config.yaml
n_layer: 11
d_model: 256
n_head: 4
norm: "layernorm"
norm_place: "pre"
norm_eps: 1e-05
lr_mult_down: 1.5
lr_head: 0.00707
warmup_steps: 200
decay_fraction: 0.781
decay_shape: "linear"
MLP neurons of a small language model. Each row is named by its layer, matrix (up: input weights; down: output weights) and neuron, and shows model dimensions 96-191. Each number is 128 + 32 x the weight over its row's rms, rounded and kept within 0 to 255.
After each neuron's rows, "fires on" lists the tokens most often at its 100 highest values on Wikipedia text that the model never trained on. A number after a token or word is its count.

L2.up22 [138 131  77 161 120 130  89 131 112 103 159 213  82 106 117 131 134  95 101 123  99 132 143 133 145  95 146 119 147 173 163 113 132 126 125 166 127 112 116 195 168 126 167 139 112 199 158  94 101  62 110 123  81 131 143 129 188 134  88 153 139 138 159 132 202 117 152  93 146 114 152 185  82 172 142 119 114 117 155 162 108  53 160 136 138 157 107 111 173 116 117 175 105 104 145 194]
L2.down22 [126  38 156 164 136  77 105 127 115  95  88 151 109 133 119 128 102 114 106 116  98 146 149  87 174 101 152 156 124 118 114 117 201 126 118 122  73 126 136 102 142 122 152 145  76 125  76  96  92  93 126  88 120 114 158 104 137 202 150 130  75 123 151 146  89 124 165  88 102 147 108 141 103 149 121  87  52 109 136 120  98  95 127 133 186 192 124 128 173 117 124 100 108 135  82 137]
fires on: "," 99

L8.up133 [131 166  78 150 160 160 135 126  98 138 174 104 124 176 160 149 133 182 106 121  42 133 167 193  88 166 131 153  73 127  93  75 200 102 117 102 117 103 121 120 125 109 170  51 150 116 144 133 105 146 206 142 122 149  67  94 129  71 103 153 139 121  68 176 125 146 142 135 177 189 138 169 136 105 117  69 198 105 165 133 171 111 145 124 113 146 105 112 145 156 169 166 135  95 124 107]
L8.down133 [139 120  97 125 139  93 155  48  91 148  76 119 191 145 144 123 135 138  98 109 176 130 129  95 138 122  72 137 131 135 161 139  69 162 111  66 152 177 116 137 119 179  96 216 118 132  69 113 142  82 119  57  87 123 195 162 124 124  95 146  99  93 134  80 156 113 125 117  83  86 131  85 112 109 173 169 101 157 122 137 105 118 141 117 132 207 121 132 106 155  96 161 114 134 162 118]
fires on: " and" 52, " as" 16, " that" 9, " " 8, " following" 4

L8.up694 [109 133 145 152 142 192 169  88 105 114 147 127 107 202 146 146  93  13 142  94 192 130 156 101 117 112 156 149 116  77 110 147 130  80  95 119 127 105 169 101 125 107 102 140 135 121 160 175 163 128 159  89  66  76 187  77 111 158 127 111 133 132 107 134 107 123 157 166 152 152 120 141 136 130 127 148 146 159 141 167 129 101 139 110 169 143  84 168  74  96  90 132 105 234  57 189]
L8.down694 [116 177 184 159 117 149 102 169  92 107 171 170 144 170 115 131  73 176 155  79 153 148 118 162 146 143 102  96  80  82 143 140 167 138 103  88 137 148 144  41 221  90 149  84 119 178  99 140 135 126 120 162 107 104  86 129 117 169 139 168  95 148 104 117 106 119 117 109 144  75 120 184 126 164 117  52 111 108  92 111  86 134 148 149 171 173 142 149  65  84  77 140 202  87 129  80]
fires on: " |" 32, "4" 9, "2" 6, "6" 6, "7" 6, ":" 5

L2.up326 [159  91 114 160 155 118  99 177  94 110  70 159 138 137 132 124 163 142 132 177 101 109 142 109 145  56 168 141 100 102 112 158 102 116 159 132 111  83 124 132 123 154 143 128  74 209  99  52  86 149  80 186 203 143 152 183 141 145 134 183 126 104 124 135 127 161 152 148 152 144  76  92  79 115 126 135 101 117 108 189 106 119 135  97 158 154  65 131 144 130  72  79  99 134 167 117]
L2.down326 [137  91 154 185 129 125  73  58 105 190 126  74  58 164 102  72 111 140 106 183 143 135  81 133  88  82 160 132 159 157 122 118 112 108 136 120 155 108 125 171 168 167 122 135 112  98  97 147 109 196 104 121 250  88 121 119 120 129 150 109 153 108 129 135 125 168 114 143 133 139 145 178 157  98 111 141 174 141 125  86 104 122 160 120 104 145 194 133  91  35 138  54 105 127 102 164]
fires on: "ast" 58, " took" 8, "rack" 5, " lead" 4

L8.up30 [115  99 128  89 131 154 116 116 115  68 140 132 155 182 156 205  59 134 143  91 134 105 153 101 128  77 146 120  92 121  76 120 155 123 102 116  47 105 101  78 102 109 128 127 148 100 138 125 119 146 102 204 154 130 125 177 104 127 172 168 161  98 130 127 139 152 165 136 177 183 128 128  99  88 109 124 129 137  80 197 119 142 165 154  99  79 138 129 187 130 123 151  89  90 178  63]
L8.down30 [125 156 119 136 127 182 121 131  72 114  40 104 153 140 102 105 183 161 167 104 121 107 113 188 133 107  99 114 102  65 104  71 119 171 150 155 122 156 151  97 121 155 133 111 102 121 136  99 180 108 200  74 129 156 157 172 131 134  80  97 154 112  83 119  84  97 195 151 109  85  83 109 168 116 114 115 175 131 157 109 134 124 105 139 164 139 130 154 110 121 122 156 141 172  74 138]
fires on: " " 55, "p" 6

L5.up787 [119 155 196 152  99 147 165 172 127 140 139 177 111 164 104  99 167 105 103 100 140 105  97 113  89 138 145 131 217 145 159 133 104 124 116 129 103 105  84 129 166 153 100 101 116 137 221  78 189 150 132 120 169  90 107 139  59  50  98 172 146  93 182 129 117  55 118 169 162 138 100 102 128  71 141 143 147 127 106 132 138 117 206 159 134 174 148 119  72  88 146 142 114 165 165  90]
L5.down787 [108  99  83  84 134 123 115 128 138  52 117 147 138 103 140 193  88  98 139 109 131 147 152 162 167 110 134 153 157 161  93 124 109 140 132  65 127 125 122 133 140  79 133 129 107 154 121 131 107 137 106 200 124 115 141 117 161 176  75 115 143 116 149  73 181 142 162 128 160  57 123 151 165 155  52 128 106  55  88 114  79 161 166 121 162 131 133 175 159 129  89 116 106 139  69 114]
fires on: " " 58, " On" 6, " At" 4

L2.up452 [117 103 168 122 135 155 149 168  83 135  96  77 142 107 163 130 120 134 132 117 170 163 141  92 151  71  95 142 115 147 164 110 142 122 112 162  98 122 127 179  99  64 134 130  92  62  88 146  97 132 183 122 125  84 163 105 119 137 124 128 151 124 115 122  28  77 149 142 152 106  71 172 102 144 133 153 124 152 156 120 122 137  86 124 213 180 122 175 155 159 104  76 116 144 137 139]
L2.down452 [119 113 138 137 149  99 119 131 121 144 138 155 164  93 115 138 119  71  98 103 121 132 145 162 104 154  89 178 117 149 100 198 119 111 125 133 118  89  92  90 122 122 151 135 156 162 157  85  96  73  75 136 148 118  62 169 143  90 122 114 141 191 164 140 174 115  82 129 149 142 136 116 117  99 135 154 132 154 128 131 177 150 118 147  93 133 123 115  65  91 122 203  90 160 129  87]
fires on: " of" 24, " t" 21, "2" 10, "===" 10, ":" 5

L8.up364 [158 171 101 124 101 113 122 140 135 167 119 134 127 176 213 105 115 114 142 132 114 137  65  91 123 100  92 140 142 174  98 148 125 121 125  81 145 148 115 108  95 135 145  96 140 193 110 138 163 119 182 107 183  91 103 135 185 112 131 168 139 111 124 160 106 110 116 150 133  87  65 117 102 118 114 195 141  99  82 160  76 106 179 109 115  78 121 116 157 115 139 116 150  82 110 117]
L8.down364 [143 148 124 107 140  61 134 107 135 134 104 143 123 168 175 142  93 125 102 124 150 128 158 188  89 118 147 117  92 163 154 110 111 146 115 162 154 149 181 141 113 101 106 126 116  32 159 127 105 124 142  83  96 157 125 144  78 156 150 116 129  94  94  97 124 144  78 112 181 128 169  82 108  98 150 128 146 157 111 133  98 105 141 104 162 129 108 174 101 126 152 156 149 162  58 164]
fires on: "0" 15, "6" 13, "1" 12, "9" 11, "3" 7, "4" 5

L8.up567 [139 142 114 100 141 105 100 145 179 138  70 142 156  95 196  95 140 128  91 110 170 157 152 163 127 127  73 119 191 146 127 121 107 111 186 126 124 170  87 112 119 137 138 171 121 167 130 137  90 123 141 116 202  99  92  59 182  86 121 127 171 160 171 155 112  67 113 176 127  89  78 186  77 135 135 164  64 114 107 153 108 121  99  83 105 119 212 122  81 108 147 119 129 123 111 119]
L8.down567 [165 133 147 123  97 149 127 113  30 116 108 155 134 106 125 109 134  82 140 161 183 171 135  97 140 119 131  95 126  93 153  88 105 157  83 130 107 124 199 174 145 105 108  58 118 147 127 145  87 147 207 158 112 139 157 157  96 152 131 143 128 111  43 152 121 145 105 115 104 138 168 108 168  98 107 103  94 118 111 126 108  91 128 154 150 109  59 143 103  91  96 132 153 165 184 102]
fires on: "0" 42, "1" 18, "9" 8, "g" 7

L7.up359 [144 101  79 146 151  90  74 120 144 152 129 149  76 160 119 105 105 196  91 114 161 109 113  91 151 141 130 107 164  70 143  62 133 101 107 173 104 126 166 192 141 128 114 133 140 110 123 175 120  76 186 154 131 118 134  95 138 157 125  67 122 168 133 116 153 174  84 124 126 123  93 146 115 144  34 219  99 158  95 163 138 117 126 108 162 182 158 163 180 115  93 105 203 133 108 129]
L7.down359 [120  59  90 126 189 122 136 120 156 123 144 142 127 138 158 157  96 124 141 151 155 111 105 105 178  72  78 136 122 149  95 186 171 150 172  86 148 151 172 147 171 146 131 141 123 162 141  41  67 142  87 141 126 104 161 121 160 132 152 120 179 114 141  92  96 130 162  91 128 160 111  63 130 133 173  80 181 177 198 112 167 125 127  81 120 126 162 149 167 100  89 104 160 100 127 126]
fires on: "th" 46, " |" 6, " " 4, "ch" 4

L8.up615 [114 161 108 130 177 116 165  72  95 131 172 140 134  96 146 182 121 163  52 149 113 145 157 155 119  98 160 106 120 145 154 157 137  58 102  95 188 156 147 113 159  56 115  86 128 191 142  98 160 141 136 117  95 139 115 105  80 127  85 129 123 140 113 104 173 153 155 124  82  83 123 126 128 117  96  68 115 164 120  76 175  92  92  96 103 166  82 154 130 160 170 127 111 125 124 136]
L8.down615 [ 79 106 174 178 128 127 131 130  84  93 165 145 145 153 140 127 192 129  97 103  83 127 120 164  87 129 133 126 109 140 159 149 125  85 135 140  92 107 149 148 125 120  82 101 146 159 121 114 170 118 165 128 145 139 143 120 106 135 105 189 148 118 127 177  81 135  85 144 150 131 144  83 175 119 163 101 119 119 140 132  97 133 144 158  61 120 130 117 157 142  85 133 138 173 150  64]
fires on: " and" 24, " or" 14, "," 9, " called" 6, " as" 4, " name" 4

L2.up984 [ 94 128  82 134 107 153 154 135  97 113 136  99 124 179 196  84  77 109 142 135 154 184 166 144 154  75 102 105 169 157 100 209 141 119 147 250 114 169 130 145 158 144 121 137 100 112  87 133 127 148 112 165 143 104 108 146 168 183  87  67  97 126 124 148 131 149 109 132 124 170 161 149 173 176 152 161 118 134 132 148 125  96 135 113 143 161 122  98 145 117 132 124 122 114  96  66]
L2.down984 [162 149 161 105 128  95 164 147  63 117 150 171 104 133 162 138 104 110 120 123 153  67 215 132 143  66 164 134  85 129 154 142 148 126 123 201 123 141 138  74 107 110 150 116 138 165 131 153 173 125 163 128  88 128 181 107 126 144  93  87 122 128 156 100 143 135 133 167 110 159 142 157 116 147 151 148 144 113 110 132 106 147 133  91 169 149 157 130 131 147 214  84 126 160  99 108]
fires on: "|" 18, " |" 12, " ass" 12, " part" 11, " def" 7, " rem" 5

L8.up641 [126 173 110 125 190  67 153 124 166 135 130 161 158 135 106 124 172 161 121 140 101 104 154  99 107 117  82 127 131 139 126 133 113 165  82  94 100  89 138  96 173 122 126 129 135 129 202  82 166 130 204 168 142  71 150 133  51  65 120 148 131 113 134 132 126 103 120  81 161 124 110 108 129 134 143 155 169 144  78 109 147 117 195 156 118 160 189 104  80 182 105  78 101  75 176 155]
L8.down641 [149 178 165 102  72 118  57 124 118 122 126 112 158  81 168 135 114 149  82 132 150 168 146 185 145 105 107 118 106 134 102 137 118 165 116  88  80 120 127 139  90 101 110 125 112 131 105 105 153 123  54 143 152  79 104 172 107 161  91 152 145 169 132 102 132  95 117 121 135 109  86 172 102 153 140 208 121 159  92 133 135 147 120 175 129 195  90 161 149  60 130 131 187 139 168 148]
fires on: " " 45, " (" 14, " of" 4

L2.up365 [135 153 154 109 123 116 125 156 115 140  76  80 197 196 122  56 103 158 131 155  85 133  78 142 201 121 139 111  89 155 157 152  88  92  95 128 178  64 207 177 131 120 122 133 134 144 130  92 144 102  97 103 133  94 113 129 174  46 186 150 153 120 155 128  68 134 118 131 167 168 134 133 190 128 123  83 159 130  75 142 132 100  60 157 109 119 189 129 141 135 123  70 132 130  87 139]
L2.down365 [129 192 124 102 142 109 137  96 160  98 100  97 147 204 119 129 139 132 187 140  77 119 210  80 178 143 135 161 163  83 145 126  81 112 126 109 159 101 136  83 128  66 113 217 142 166 126  73 146 147 154 145 179 107 194 169 131  77  98  72  68 149 126 155 133 112 152 158 106 163 166 119 135 163 112 111 126 146  69 154 146 154 121 120 142 118  49 124 150 141 115  76 135 116 140  73]
fires on: "and" 84, "end" 6, " fund" 5, " Rod" 4

L2.up748 [ 23  92  79 193 146 133  93 113 133 132 219 134 104 208 119 177 117 132 166 102 141 161 165 143 163  83 157 109 111 119 144 176 139  81 155 143 118 172 133 118 145 133 151 123 153 168 137  80 115 109 137 171 115 150 120 132 145 107 113 121 171 126  93 111 127  85 128 112 139 112 175 113 163 145 108 162 138  73 166 103 176 118 102 171  82 116 154 127 123 139 119 143 132 121  70  94]
L2.down748 [117 149 221 131 149 115 113 158 145 110  88  76 152  76 175 163 120 151  98 100 131 133 169 126 100 156 153 146 117 169 135 105 156 109  80 134 154 107 139 132 145  74 105  54 114 137 117 130 115 142 165 137 145 136 165 162 111 136 144 129 132 157 122 160 175 108  93 115 104 159  77 173 141 111 179  35  84 114 178 102 123  94 121 118 139  90 132 106 145 135 160 111 134 221 138 104]
fires on: "|" 29, "\n" 22, "–" 12, "/" 8, " /" 6, " |" 5

L8.up292 [105 134 142  83 187 135 125 149  69 120 167 123 173 112 140 161 167 156 143  86 165 120 123 140 170 128 166  81  62 121 132 125 143 107 112  99 140 126 177 116 152 138 143 132 120 136 126 206 149 169  95 174 112  50 114 174 159 145 135 153 105  70 114  86 106 125 165 103 115 119 164 150 180  80 164 120  86 124  80  94 138 154 171 127 152  84 172 147 140 117 130 132  93  75 137 121]
L8.down292 [136 182 147 170 175  84 105 100  79  89 110 124 181 148  78 157 139 121 132  99 158 128 167 177 120  98 136  73 112 124 146 129 128 159 166 105 153 135 175 109  95 157  65 150 142 221 153 113  91 139  95 125 128 103 109 152 144 128 137 127 178 149 140  71 125 158  82  98 122 146 154 141 123  86  76 132 131 166 131  81 100 139 101 120 133 117 177 121 100 101 141 130 120 165 102  89]
fires on: " N" 54, "u" 5, " According" 4

L8.up257 [ 66 106 144  82 124 117 129 118 110 149 135 159 137 134 172 165 180 154 138 124 133  86 140 104  79 111  40 109 180 143 155 140  71 130 169 113 175 139 126 140 113 175  94  60 130 169 148 182 136 140 140 126 130 139 122 102 127 132 118 144  96 102 139 124 107  62  90 116 184 136  95  53 144 133 130 120 123  85 115 142 102 186 138 124 168 169 108 113 167 169 114 194 132  61 142 136]
L8.down257 [163 178  90 141 181 129  47 172 156 160 107 133 143 115 135  94 153 139 147 150 160 144 136 141 124  78 142 141  68 146  97 116 134  87 132 144 132 139 114 134 133  95 116  82 171 116 122 126 200 133  79 195 146  70 109  91 123 119  92  94 128 107 102 103  98 115 105  98 175 119 139 174 107 103 199 108 110 118 160 155  86 139 121 108  88 144 128 136 141 108  51 111 134 125 129 198]
fires on: " a" 31, " |" 12, " -" 9, ":" 9, " ra" 6, " was" 5

L5.up352 [143 113 117 158 171 112 138 129 133 142 139 176 108 148 101 110 106 137 130 140 139 129  58 185 134 117  94 104 192 169 124 170 115 128 135 118 103 173 111 199 152 213  88  86 143 130 132  86  97 106 163  53 101  71 132 101 109 139  87  77 121  97 111 117 145 101 107 152 106 196 166 154 117 132 105 100 155 121 170 148 134 138 115 122 218 107 141 162 160 152 123 112 118 111 128 123]
L5.down352 [113 116 162  96 145 132 117 159 113 100 114 107 147 137 122 155 125 140 149 168 113 127 134 106  94 126 163 142  98 120  97 120 119 127 107 162 188  15 179 143 116 126 119 128 113 141 148 195 134 142 130 173  82 174 121 107 100 166 144 117  72  54 136  77 161 154  93 139 205 145 101  58 150 161 107 171  75 126  38 125 154 133 138  90 107 141 100 120 121 153 148 178 174 123 149 113]
fires on: "s" 32, "ed" 14, "es" 8, "er" 5, "ce" 4, "." 4

L2.up176 [ 88 123 140 106  70 133 104 167  90 167  98  82 139 134  91  96 112 139  97 167 165 189 155 137 120  95 121 184 140 117 130 200  49 144  79 127 203 127 124 127 132 102  84 117 130 144 147 136 162 122  92 113 147 138 155 162 133 135 103 149 148 137 139 132 120 111  96 134 105 170 135 147 112  67 110 118 110 141  81 135 191 151 109  79 145 108 164 169 137 199 159 109 138 110 105  77]
L2.down176 [165 213 124 143 186 135 154 141 105 101  88  90 160 168 112 110 116 107 130 152  92 161 174 105 179 198  97 116 153 110  94 110 155 140 189 149  94  52 137 161 153 140 142 166 115 185 114 106 158 114 122 114  54 131 157 130  86 165 100 149 161 143 103 124 124 113 103 140 117 128 184 114 164 132 104 122  99 101  94 169 155 133 174 112 100 124  97  72 175 166 149 111 129 250 139 164]
fires on: "end" 53, " won" 12, "op" 10, "ending" 5, " fund" 4

L8.up157 [143  98 171 160 159  65 120 167 133 124  84 114 168  78 157  97 103 150 128 105 103 118  55 143  88 105 143 102  61 146 156 167 133 158 165 103  95  98 173 158 166  84 117  82 120 107 106 122  95 164 115 142 135 121 110 164 170 103 153 106 128 103 109  97  98 141 168 105 143 210  92  75 180 144 188 204 152 126 107 115 105 178 154 125 162 164 199 208  97 110 109 128 101 154 138  40]
L8.down157 [ 88 207 183 128 109 126 107 113 127 108 181 145 153 138  63 122 133 143 156 115 163 163 177 136 131 135 133 128 179 177 126 169 114  82 112 111 104 147  23 160 118 129 142 146 124 110 170 176 149 118 148 124 128 147 210 120 120 131  99 145 139 130 116 146 145  90  84  78  96 133  72 136  62 131  98 102 146 147 156 125 102  68  80 131  85 101  60  45 166 121 109 176 146 136 140 165]
fires on: " (" 24, " P" 11, "R" 10, "L" 9, "-" 7, " N" 7

L8.up387 [117 147 131 157  94 131 196 182 187  98 104 116  98 135 139 194  82 103 124 104  77 103 115 122 107  96  70 139 139 112 106 130 120 109 126 136  93 146 113 120 114 126 148 120 151 129 177 106  84  52  96 175 119 128  29 128 133 108 163 153 141  98 137 130 130 215 115 177 115 148 156 138  92 165 126 140 165  97 111 184 175 178 167 140  92 144 149 157 107 138 167 106 126 140 182  86]
L8.down387 [ 90  83  88 139 137 217  93 139  94 134 169 158 180  67  88 149 162  66 227 122  80 155 147 105 142 118 112 166 122 181 129  67 180 122  97 184  96 118 124 105  94 142 123  77  79 147 145 127 109 133 110 139 137 177 102 120  93 162 135  73 156  96  98 162 134  91 174 106 134 137 126 120 168  81 106 168 107 136 176  92 110 113  97  72 104  67 115  65 167 113 169 107 182 130 125 157]
fires on: " " 25, "b" 13, "z" 7, "en" 4, "s" 4

L7.up240 [139 140 113 137 102 101 153 142 159 117  54 126 151 127  95 118 145 182 105 152 141 136  91 179 128  85 141 123 108 121 129 121 202 186  66 104 108  95 112 144 107 112 168 155 179 137  77 123  57  94 124 116 104  95 140 146 115 139 122  97 109  91 124 145 127 177  91 102 145 202 144 155 147 142 142 148 129  67 129 141  90  88 126 165 132  83 144 193  41 157 178 179 131 150 134 130]
L7.down240 [101 164 167 126 115 153  95 123  86 159  83 170 102 172 171 158 145  93 112 115  88  99 144 170 133 160 110  89  99  55 128  99 156 117 108 134 156 165 152  83 143 162 136 156 116  58 125 109 202  96 117 111 148  84 137 168 110  70 121 141 144 158 129  83 180  60 132 108 119 112 164  60  90  99 103 167 170 144 205 147 110 115  96  70 159 149 178 137 196 164 131  53 163 197 129 193]
fires on: "-" 19, " L" 17, "." 11, " (" 7, " Sp" 6, "b" 5

L7.up220 [206 126 121  54  84 138 150 153 161 136 132  57  65 134 133 130 151 155  53 133  98 162 139 115 102  86 160 155 121 140 143 127 157 140  94  63 173 141 152  80  58 131 102 156 200 173  84 120  98 114 103  71  66 132 123 152 105 149 169  96 143 135 111 211 120 135  94 144 149  73 129 161 122 163 109  97 145 116 104 143 139 124 179 100 106 109 121 136 170 155 134 170 205  93 105 114]
L7.down220 [135 150 169 155 169 133 115 124  98 119 113 183 155 146  78  74 119 121 107 190 146 107 147 125 129 161 110  70 123 126 160 121 155 118 129  97 140  84 142 162 120 142 118  96  73 121 177 173 189 121 184 109 113 164  84 176 147  89 100 154 108  66 149 125  87  85 105 168 127 162 111 113 155 115 153 162 120 128 160 106 140  62 116 147 151 169  97 105  73 148 122  58  91 136 182 131]
fires on: " as" 38, " of" 8, "," 7, " in" 6, "er" 4

L5.up270 [ 92 154 208  94  97 119 150 139 147 134 130 125 151  90 199 103 168 106 112  83 193 153  90  97  95 127 116  87 122 136 152 176 141 100 130 150 110  88 153 162 173 132 127 160 108 178 126 199 119 147 194 107 148 123 166 173 127 171  80 137 154 189 154 167  99  85 114 139 120 107 126 110 151 128  53 189 120 162 141 119 103  71 145 149 135 125 159 132 133 159  92  62 142 139  84  83]
L5.down270 [148 180 102 144 189 109 138 146 120  91  70 114 104 147 132 144  79  79 165  96 172  69 127 128 110 166 140 155 125 146 118  94 115 142  95  94 193 126 150 148 169 167 112  92  84  93 159  79 119 127 135 109 131 112 120 144 125 125 152 156 106  91 141 142 163  73 122  78 196 142 151 146 138 109 165 125 161 112 117 119 158 150 146 106 104 144 165  32  61 124 103 107 163  75 119 178]
fires on: " of" 16, "′" 14, ":" 14, " on" 12, " US" 10, " near" 6

L2.up209 [159 103 115 124 114 118 115 162 153  79 152 141  81 157  71 144 142 179 135 138  97 167 170 170  77  86 108 129 135 127 127 159 142 106  96 116 110 109 183  81  97 133 162 176 165 187 174 149 120  99  54  95 100 113 142 145 166 176 125 173 121 153 164 144 181 169 172 103 137 145 152 128 129 159 133  85 179 140 172 167 158  93 125 140 129 190  51  96 178 115 125 160 121 134 156 152]
L2.down209 [129  86 176 159 201 150 104 160 134  96  24  82 111 137 114 147  77 115  92 163 105 156 156 111 116 136 153 117 150 114 161  50 137 138 180  97  83 101 136 123 116 128 156 132 132 118 140  93 106  89 135 103 113  63 150 166 125 174 122  94  64 119 136 110 169 138 135 138 109 113  88 111  70  98 176 102  98 164 106 126 135 149 117 122 164 154  48 190  98  90 152  37 169 106 123 108]
fires on: "," 74, " every" 6, " some" 5

L5.up362 [ 94 201 138 134 121 157 116 170  68 175  66  92 113 170 155 109 188 127 143 167 176 152 152 109 127 169 130 106 102 103  62  85 128 214 127  81 103  96 114  93 135  95 137 149  91  63  91 178 169 131 169 130 122 133 143 118 109 133  99 141  90 123 156  94 104 109  97  79 163 117 102  64  86 144 144 139 146 151  40 218 152 129  57 163 136 148 119 126 138 117 123 107 132 100 180 145]
L5.down362 [123  88 141 129 148 108  94 107 135 125  80 164 175 182 161 136  79 152  89 115  73 134 136 128 110 132 120 103  93 121 109  98  92  87 110  92  94  64 125  83 156 154  92  99 122 149 109 109  97 144  94 165 175 118 128 161 104 188 164 141 112  45 129 145 125 114  85 149 105 121 158 116 129 111 131 107 182 119 194 120 160 127 143 117 105 160  85 145 119 146 132  87 136 146 150 195]
fires on: "9" 23, "an" 12, "8" 8, "or" 8, "ant" 7, "ut" 7

L7.up686 [115 144 144 164 162  87 119 115 171 100  62  46  44 196 187 146 110 164 159  85 132 152 131 139 141 130 128 115 176 158 163  76 136 131 161 122  60 147  73 116 185 111 199 142 141 184 103 160 124 103 126 116 125 123  99 105 138 164 156 116 140 136 160 119 101 166  50 143 124 129 172 140 141 127 101 187 108 145 118 109 110  72 176 139 121 197 150 206 134 122  71  74 103 134  65 175]
L7.down686 [165  87 134 156  82 169 171 124 116 145 154 111 114 149 135 104  97  68 112 120 143 148 154 159 106 136 115 132 103 185 112 149  76 126 174 148 114 106  67 104 180 104 121  63 144  78 178 175 138 121  81  96 125 215  79  81  98 135 160 194 101 110 145 139 121 179  95 172 162 103 138 108  76 107 163 124 128 115 165 141  93 144 140 110 171 173 141 161  94 127  96  98  77  95 142 106]
fires on: " |" 34, "." 10, " " 7, " a" 4, " (" 4

L7.up806 [120 120 147  55 115  97  50 135 218 131 128 152 127 204  99 167  85  94 124 138  41 103  79 107 106 116  61 130 177 115  83 120  98 131 104 106 151 110 126 151  71 116  81 170 185 158 163  95 141  99 134 116 162 112 142 205  91 114 129  83 124 123 138 114 121 146 132 126 109 157 161 151 168 119  90 125 163 174 102  94 159  39 148 143 188 101 145 156 104 148 113 109 109 148 131 116]
L7.down806 [167 106 117 171 126 116 124 126 162 110 135 132 162  66 151 175 117 145 125 134 166  72 151 132  91 154 170 108  96 147 152 133  71  84  73 144 183 100  50  70 124  98 144 110 125  99 133 121  64 161 173 134  73 141  95 125 126 121 186 163 127 118 168  87  69  68  84 158 205 128 118 157 130 113  84 171 115 109 136 108 121 123 123 128 107 119  77 146 129 139 131 123 109 133 157  84]
fires on: "ent" 14, "es" 8, "it" 8, "ud" 7, "ur" 7, "ed" 7

L2.up466 [153 120 105 109  91  58 138 123 101 105 170 139 124 148 162 116 117 119 128 147 125 169  86 143 160 178 124 115 123 157  73 144 158 112  98 116 129 127 159  72 190 130 151 126 109  96 133 100 121  80 118 143 119 150 154 139 125  93 185 182  89 158  84 213  90 155 148 102 116 120 147 143 152 140 176 119  94 123 163  84 103  97  74 179 135 141 155 174  64 111 118 115 128 169  78 160]
L2.down466 [155 117  87  79 114  73 110 157 103 124 107 150 144 136 150 113 118 191 127 111 120 176  67 145 119 125 101  87 147 143  85 100 176 118 106  97  95 160 165  57  90  96 105 146 151  70 177 152 147 128 140 114  38 114 169 152 114 119 165 199 100 191 151 167 132 150 123  69 110 113 160 115 143 118 152 161 134 130 109 109 133  80  82 106 124 124 148 188  83 131 105  96 120 146 150 121]
fires on: " o" 24, " =" 12, " per" 11, " inc" 8

L7.up574 [135 134  98 142 120  97 118 170 129 116 130  92 183 199 200 105  90 120 186 139 167 138 187 122 167 193 129  80  75 112 124  84 117 108 171 102 138 131  21  50 148  98 123 182 120 151 151 116  80 159 151 120 143  95 132 128 112 136 128 132 129 101 206 147 117  90 110 186 106 124 157  93 109  63 138 106 149  89 132 158 128  73  88 148 149  99  92 163 119 136 137 156 155 158 171 182]
L7.down574 [219 121 107 144  74 195 129 154 131 187  67 114 141 141 134 118  62  59  93 137 116 165  84 160  98 140 195  95  94 110 159  80 121 124 113 109 131 168 106 111 130 136 128 112 174 103 102 113 178 138  77 132 147 175  95 158 126 106 128 112 155 123 105 155 148 126 179 142 139 135 137 112 148  72 215  40 130 164 109 163 119 121 139 105 117  61  67  98 142 153 130 123 184 148 100 134]
fires on: "4" 30, "an" 8, "9" 8, "6" 8, "ing" 6, "8" 6

L8.up750 [148 101 172  94 191 175 176  92 136 120 111 121 154 177 110  64 165 222  77 147  98  69 133 142 114 118  93 125 150 159 122 129  90 148 191 148 136 158 110 103  77 149 107 134 190  64  80 148 180 119 147 189 161  88  74  86 145  95 117 182 140 145 135 169 124  99 148 120  79 140 103 113 115 128 157 116  94  74 149 163 119 141 143 115  98 132 162 118 130 191 106  91 150 123 178 116]
L8.down750 [109 105 141 123 250 138 132 113 139 103  92 129 150 139 137  86 158 110 152  94 112 145 127 140 124 143 131 127 122  77 145 105  97 122 150  87 176 151  99 144  94 110 108  98 110 133 113 116 121 151 137 198 147 147  92 131 137 144  69 131 112 164 109 136 161  70 103 140 142  81 129 186 153 119 105 158  71 115 120 107 115 103  99 118  99 142 120 173 144 121 125 150 154 128 140  81]
fires on: " |" 69, " -" 7

L7.up4 [168 128 124 141 103 139 121 113 120 218 131 112 127 169 190 151  97 175 117 122 100 109  78 107 172  64 128  71  97 126 147 119 129  91 149 135 175 143 137 159 108 108 177  80 177 116  89 108  72 141 185 140 113  71 176 108 120 130  94 148 159  93 122 145 178 100  75 155 136 163 144 116 134 122 161 152 118 136 104  80 107  91 100 171 123 118 161 146  68 153 128 169 113 105 202 141]
L7.down4 [ 85 163 120 180  82 155 155 145 164 119  92 171 188 117 149 128 106 127 142 148 165 123 148 153  97 195  75 177 140 133 168 165 145  98  74 156 139 122 122 133 158 162 182 119 169 144 115  86 149  85 152  65 152 115  52 131  74  76 125 143 136  90 155 147  97  52 136 104 130 141 198 153 133 109 127  47 120 165  67 135 110 127 122 112 115 149  85 140 139 134 146 138 181 103 143 110]
fires on: "." 15, " s" 11, "utt" 10, "w" 9, "k" 8, " (" 7